Weights of a small transformer language model: 12.4M parameters.
MLP neurons of a small language model. Each row is named by its layer, matrix (up: input weights) and neuron, and shows model dimensions 32-127. Each number is 128 + 24 x the weight over its row's rms, rounded and kept within 0 to 255.
After each neuron's rows, "fires after" lists the tokens most often just before its 100 highest values on Wikipedia text that the model never trained on.

L3.up39 [120 136 105 148 123 165 147 149 127 120 102 125  92 146 153 194 135 131 128 113 142 125 113 150 142 151 127  88 143 129 125 119  87 108  90 105 133 106 142 118 123  84 123 106 113 137 114 139 138 150 149 109 142 135 155 130 172 143 177 136 141 131  83 109 107  86 117 169 142 166  79 163 121 117 134 129 136 139 102 156 130 135 125 124 149 145 152 117 132 174 139 103 112  96 122 122]
fires after: ".", " that", "---|---|---|---|", "|---|"

L2.up258 [111  92 125 126 106  89 123  92 129  90 131  69 119 124 117 119 182 115 132 137 157 146 137  61 147 122 136 113 115 106 121  84 127 127 119 164 151  96 107 124 169  76 138 113 125 157 110 142 146 139 120 125 142 171 141 162 114 146 135 100 153 185 126 146 122 161 115 141 147 174 106 122 147 134 107 143 106 149 135 119  98 105 132 104 149 140 148 153 127  96 117 157 132 145 137 109]
fires after: " in", " c", " C", " directed", " Co"

L3.up783 [134 169  93 133 121 101 131 178 115 107 118  87 135 141 161  83 151 145 147 126  79  94  79 141 147 149 145 110 167 177 131 124 148 148 121 131  75 130 122 141 108 153 101 142 157 149 131 128 121  97 142 115 152 168 155 127 163 155 135 113 110 141 164 118 127 146 141 141 153  96 115  73 130 141 148 136 147 138 178 138 136 137  98 127 148 127 116  91 106 116  99  86 151 110 136 181]
fires after: " ", " (", " \"", " |"

L10.up114 [146 106 159  95 117 159 167 100 121 123 135 105 106 150  98  84 105 156 106  97 148 165 146 158 139 171 129  89 151 186 119 147 116 115 129 126 171 118 100 114  95 123 189 133 150 119 118 101 192 140 128 127 100 101  99 124 139 103 129 119 110 129 132 128 172 129 124 147  94 103 115 187 155 129 125  88 122 154 122  96 140 157 127 122 143 136 129 124  75 150 120 129 167 131  75 114]
fires after: " |", " ", "1", "|", " /"

L3.up401 [130 119 150  67 179 156 121 100 155 103  86 110 171 165 150 120 108 126 127 136  90 141 125 102 126  86 129 166 144 149 145 149  87 112 125  85 149 145 115  91 137 117 127 130 140 133  97 104 158  98 143 130 121 157 120 164 151 142 142 117 125 139 118  61 130  86 147 164 122 132 157 155 152  99  73 147 149 132 112  86 140 138 108 140 107 119 121 132 124 122 145 123 107 111 180 103]
fires after: "0", "5", "8", "3"

L10.up318 [167 129 115 140 141 118 159 126  68 141 138 100 144 119 116 192 111 152 104 138 153 138  78 154  90 145  91 143 156 137 137 149 106 149 132 110 164 110 128 141 102 127 135 186 163 144 147 126 125 105 134 109 168 113 150 143 123 135 177 134 112 120 155  73 125 146 151 161 156 141  93 136 131 136 146 158  87 144 114 176 126 124 109 138 137 110 132 108 121 102 140 162  65 109 151 147]
fires after: " ", "-", " is"

L6.up789 [135 111 131 108  91 120 119 125 117 102 150 127 117 110 149 118 104 132  99 171  91 169 110 143 124 121 142 134 113  86  96 103 140 101 139 127  96 115 111 153  91 170 125 108 134 105  94 130 111 129 148 131 141  74 125 119 120 140 140 105 107 142 149 108  96 133 126 105 169 158 132 112 151 125 139 117 142 165 142 117 170  84 126 160 132 125 101 134 127 157  89 114 145 134 124 138]
fires after: "0", " P", "2", " the", "B", " V"

L2.up72 [147 107 110 142 100  95 115 143 138 133 150 119 110 116 119 138  86 141 133 114 146 124 114 121 106 163 129 116 117 169 120 105 167 150  96 142 134 102 134 111  86 161 114 159 103 126 186 113 138 144 156  99 120 132  93 171 133 158 111 126  90 101 131 127 123  70 135 165 130  85 109 122 151 135 101 106  66 134 147 118  97  77 133  93 156 153 133 116 115 130 144  94 121 132 142  81]
fires after: " (", "-", "\n", " \"", " Mc", "'"

L2.up381 [155 107 157 103 102 141 137 103 163 109 118 130 143 152 124 154 122 131 132 128 122 130 154  98 102 119  96 151 128 102 126 144 116 144 128 129  92 138 137  95 105 171 152 119 134 135 115 125 120  94 133 150 138 122  99 151 109 129 165 110  88 101 136 182 100 124  83 173 126 105 160 144 147 141  90 104 150 124 115 107 137 137 114 121 119 130 168 131 126 142  93 103 111 121  71  96]
fires after: " =", "1", "5", "0", "7", "3"

L3.up668 [124  99 143 153 112 131 122 177  99 135 155 158 163 139 118 117 110 143 165 124 140 131 117 142 111 110 153  92 136 167 145 132 128 141 118 116 124 110 133 108  58 184  91 139 120 122 128  99  99 129 142 118 135  92 106 127 163 141 100  98 128 185 133 115 136 113 142 107 180 105 115 159 117 125 112 118 105 138 114 141 111 148 105 162 128 111 123 133 145 109 115  83 107 101 143 156]
fires after: " ", " \"", "s", " (", " Re"

L6.up842 [110 148 152  93 158 146 115 147 110 145 112  78  91 138 104 158 113 141 189 117  94 147  99  84 141 160 111 136 108 121 109 139 121 110  76 194 148 139  80 147 125 139 125 114 137 154  95 124 141 140 134 154 135 120 120  79 125  64 156 139 101 171  95 106 104 104 132 120  91 112 127 125 130 134 156 118 114 154 124 154 148 151  99  97 104 157 149 149 128 139 122 180 128 149  96 121]
fires after: " the", ",", "2", "1", " ", "ian"

L3.up686 [122 123 129 121  77 136 145  96 147 122 128 132  81 138 126 112 126 149 147 112 133 109 104 145 108 142 147 114 133 175 149 147 165 134 111 148 108 140 120 150 115 170 148 144 148 130 149 103 133 139 120 123 141 112 127 118 106 115  93 125 157 184 130 172 109 146 152 101 124 139 128 123 116 134 171 154 152 152 139 124 127 137 128 135 118 132 173 143 115 113 114 107 116  92 108  93]
fires after: " ", "/"

L8.up739 [130 145 123 138 120 137 152 124 124 145 157  93 158 113 145 114 124 164 150 144 110 156 140 162 132 124 139  83 131  88 132 136 104 164 106 144  96 125  81 130 168 124 166 146 144 134 107 104 122  68 111 121 144  93 120 135 135 155 129 137  93 125 167  79 118 171 149  84 136 146 148 130 107  99 119 113 152 226 102 142 123 118  70 121 148 180 167 146 131 130 120 129 145 135 146 101]
fires after: "–", " |", "2", "9", "0"

L6.up551 [ 98  74  84 124 139 163  91 131 149 140 161 105 155 126 123 127 140 134 125 134 131 121 149 164 116 108 104 128 101 110  98 116 108 119 121 114 132 106 111 173 116 125 146 132 155 142 123 111 121 134 144 114 166 122 154 157 136 102 120  95 136 169 132 144 118 113 147 169  93 137 146 141 105 138 136 153 143 155 112 170 116 130 159 141  93 151 107 157 117 132 160 105 142 120 123 137]
fires after: ".", "0", "7", "3", "5", "8"

L3.up89 [ 88  66 106 115 117 181 126 111 187 109 139 109 123 146 143 161 166 131 129 118 144 181 142 144 128 106 148 131 145  93 138 105  99  95 160 148 144 143 117 117 105 165 150 115 128 160 108 138 155 111  98 119 138 133  71 176 158 129 174 134 120 103  85 104 154 106 160 118 133 128 113  78 161 107 119  60 135 154  84 135 118 147 123 120  92 148 127 175 112 133 100 113 111 107  92 113]
fires after: " |", " late", "---|---|---|---|"

L3.up689 [130 103 158 153  72  87 114 107  70 101 122 112  90 146 103 112 178 146  98 132 126 142 132 123 144 147 150  84 136 155 140 112 110  95 160 119 108 120  95 145 131 118 126 144 158 164 116 142 162 150 100 126  93 109 109 153  80  86 171 103 138 158 129 119 107 141 129 157 126 144 115 118 147 138 133 121 148 132 145 107 128 174 119 130 110 115  78 129 124 115  98 134 117 109 120  97]
fires after: " ", " in", "s"

L6.up685 [135 109 135 137 131 174 128 124 126 152 130 112 147 134 116 113 130 148  79 160 152 112 111 145  85 110 121 154 122 145 132 141 175 187  90 145 123 136 154  92 144 124 119 163  85 159 122  68 145 166 150 121 140 119 119 124 149 115 125 150 116 112 138 111 127 142  85 110 110 117 124 173 135 145 129 145 106  92 121 106 153 123 117 159 170 141 122 147  92  89  99 148  99  94 126 188]
fires after: "S", "s", " |", " S", "-"

L2.up945 [116 107 160 155 135  65 134  65 150 117 123 128 100 129  74 156 127 109 145 158 140  90 116 109  78  93 106 171 146 125  87 127 149 194 116 122 142 159  95 106  84 139  95 123 134 146 130 125 144 140 140 137 157  84 167 168 112 148 113 137 118 125 137 119 140 131 153 151 142 133 160 162 148 119 126 144 124 138 118 121 126 139  89 145 174 129 126 133 138 132 131 138 120 105 127 117]
fires after: "0", "1", " Website", "3", "7"

L8.up446 [165 131 118 114 109 142 119 123  99 138 118 161 164 138 152 129  95 135 142 136 127 105 132 128 104 123  65  96 100 131 127  95 149 138 160 104 162  93 124 141 112 127 148  99 182 157 110 116 117 140 116 142 159 140  86 150 131 137 143 137 103 133 187 125 126 167 150 138 126 120 167  89 143 111 144 141  71 138 170 135 149 117 109 170 134 116 129  98 142 124 127 147 110 107 140 153]
fires after: "-", "|", " |", " No", "9", ";"

L3.up847 [133 134 108 146 110 107 162 123  80 129 146 104 148 146 145 115 100 119 127 169 169  94 100  91 125 128 161 152 127 191 125 110 151 170 116  89 120 126 114 134 137 119  95 116  99 102 148 110 103 121  90 135 118  96  81 137 150 148 146  95 157 138 146 148 122 170  84 121 155 136 105 108 169 116 137 152 124 124 173 132 143  69 152 114 151 145 128 173 170 125  87 137 125  87  86 104]
fires after: " in", " In", " ex", " as", " v"

L9.up486 [154 145 175 104 163 114 113 139  97 145 137  80 153 112 115 138 109 105  99 127 109 129 135 135 132 147  98 127 112  97 154 125 124 103 136 166 136 143 129 150 103 170 115 145 124 122 117 106 149 104 153 154 148 129 105 116 128 156 132 146 118 100 152 132 117 128 145 157 124  90 131  94 138 112  87 115  47 138 154 124 140 104 124 137 157 130 132 153 135 156 121 129 130 105 107 117]
fires after: ",", "-", " in", "0", "9", "3"

L3.up931 [135  99 152 101 101 129 130 132 127 148 157 101 103 146 152 115 106 114 176 149 119 118 168 147 140 145 136 128 143  96 143 135 114 157 111 111 137 161 147 130 129 166  73  77 164 138 136 116 100 135 120 160 133 156 115  90  97 148 102 118  76 118 130 152 103 138 150 121 147  76 162 144 142 123 119 136 148 103 166 114 106 109 126  91 122 190  91  98  90 116 120 106 144 168 114 103]
fires after: " ", " the"

L2.up253 [135 137 120 112 157 139 128 159 121 105 161 112 118 100 147 153 118 110 137  73 116 169 170 139 124 158 117 101 128 104 105 190 156 141 127 137 139 178 130 123  85 150 139 144 128 120 136 122  96 125 191 152  99 169 137  95 169 101 114 117  96 152  73 100  91 122 122 140 140 140 156 107 160 146 141 142 158 151 141  88 137 111 110 130 148 162  94 100 132 102 141 150 133 130 147 129]
fires after: " the", " The", " of", " "

L3.up506 [161 162 163 114 190 107  98 187 136 132 141  90 133 123 132 109 119 131 116 106 130 112 159 108 179 147 131 127 100 124 135 131 103 123 142 148 145  84 138 128 119 145 131 114 144 146 115 154  94 126 126 160 159 131  84 133 135 124 156 133 101 133 108 155 105  79  72 147 147 164 141 137 118 108 126 140 128 109 147 134  91 127 160 191 157 141 119 132 141 152 136 128 111 129 125 151]
fires after: "0", ",", " United", " |", "'"

L2.up717 [ 96 130 138 152 110 129 132 128 118 105 155  89 122 131 160 134 119 127 121 103 126 111 160 127 127 131 160 133 140 161 157 139 109 142 141 115 106 104 103 139 115 119 106 124 160 101 138  63 128 153 134 134 144 108 104 158 154 169 118 138 121 113 163 125 100 127 185 113 153  97 169 165 133 155 106  99 146 125 152 145 108 133  91 111 122 139 171 129  91 123  88 113 147 109 108 172]
fires after: " ", "/", "s", " re", "mil", " ex"

L8.up565 [109 105 119  48 162 104 143 163 154 131 135 123 118 123 164 128 148 137  97 129 143 114 148 168 107 126  73 117 116 161 141 184 145 128 121 121  77 149  92 175 138 150 135 133 117 131 143 131 133 134 118 147 125 125 110 124 152 133 132 166 115 134 125 153 106 108 111 169  96 126 112 145 141 116 143 142 131 137 104 137 129 128 109 133 123 109 118 152 103  92 119  97 113 153  89 139]
fires after: "0", "4", "5", "9", "7", "3"

L2.up990 [ 83 112 121 147 109 128 169 102  98 115 125 148 154 127 133 164 111 102 128 137 166 112 121 130 117 116  85 147 141 136 138 172 166 110 110 167 111 126 119 121 147 158 186 127 143  84 145 102 139 109 141 142 140 140 171 137 113  76 150 174 159 157 118 150 105 144 131 155 142 109 123 119 173 103 143 106 104 120 129 150 147 131  81 105 155 102 123 172 158 108 120  90 138 147 146 118]
fires after: " ", "/", " c", " f", " co"

L6.up196 [134 123 117 114 126 102 108 136  81  98 132 149 166 147 119 167 116 138 107 144 173 115 124 140 142 138 117 132 128 138 128 163 151 115 120 135 182 121  77 169  83 163 116 174 112 123 140  84 124 146 145 140 180 122  90 128 145 142 126 143 127 146 120 106 137 115 113  93 105 116  81 152 125 151 142 115 122 121 142 151 118 133  96 117 134 113 119 105 127 142 149 142 142 121 133 131]
fires after: " The", " the", "ed", "The", " "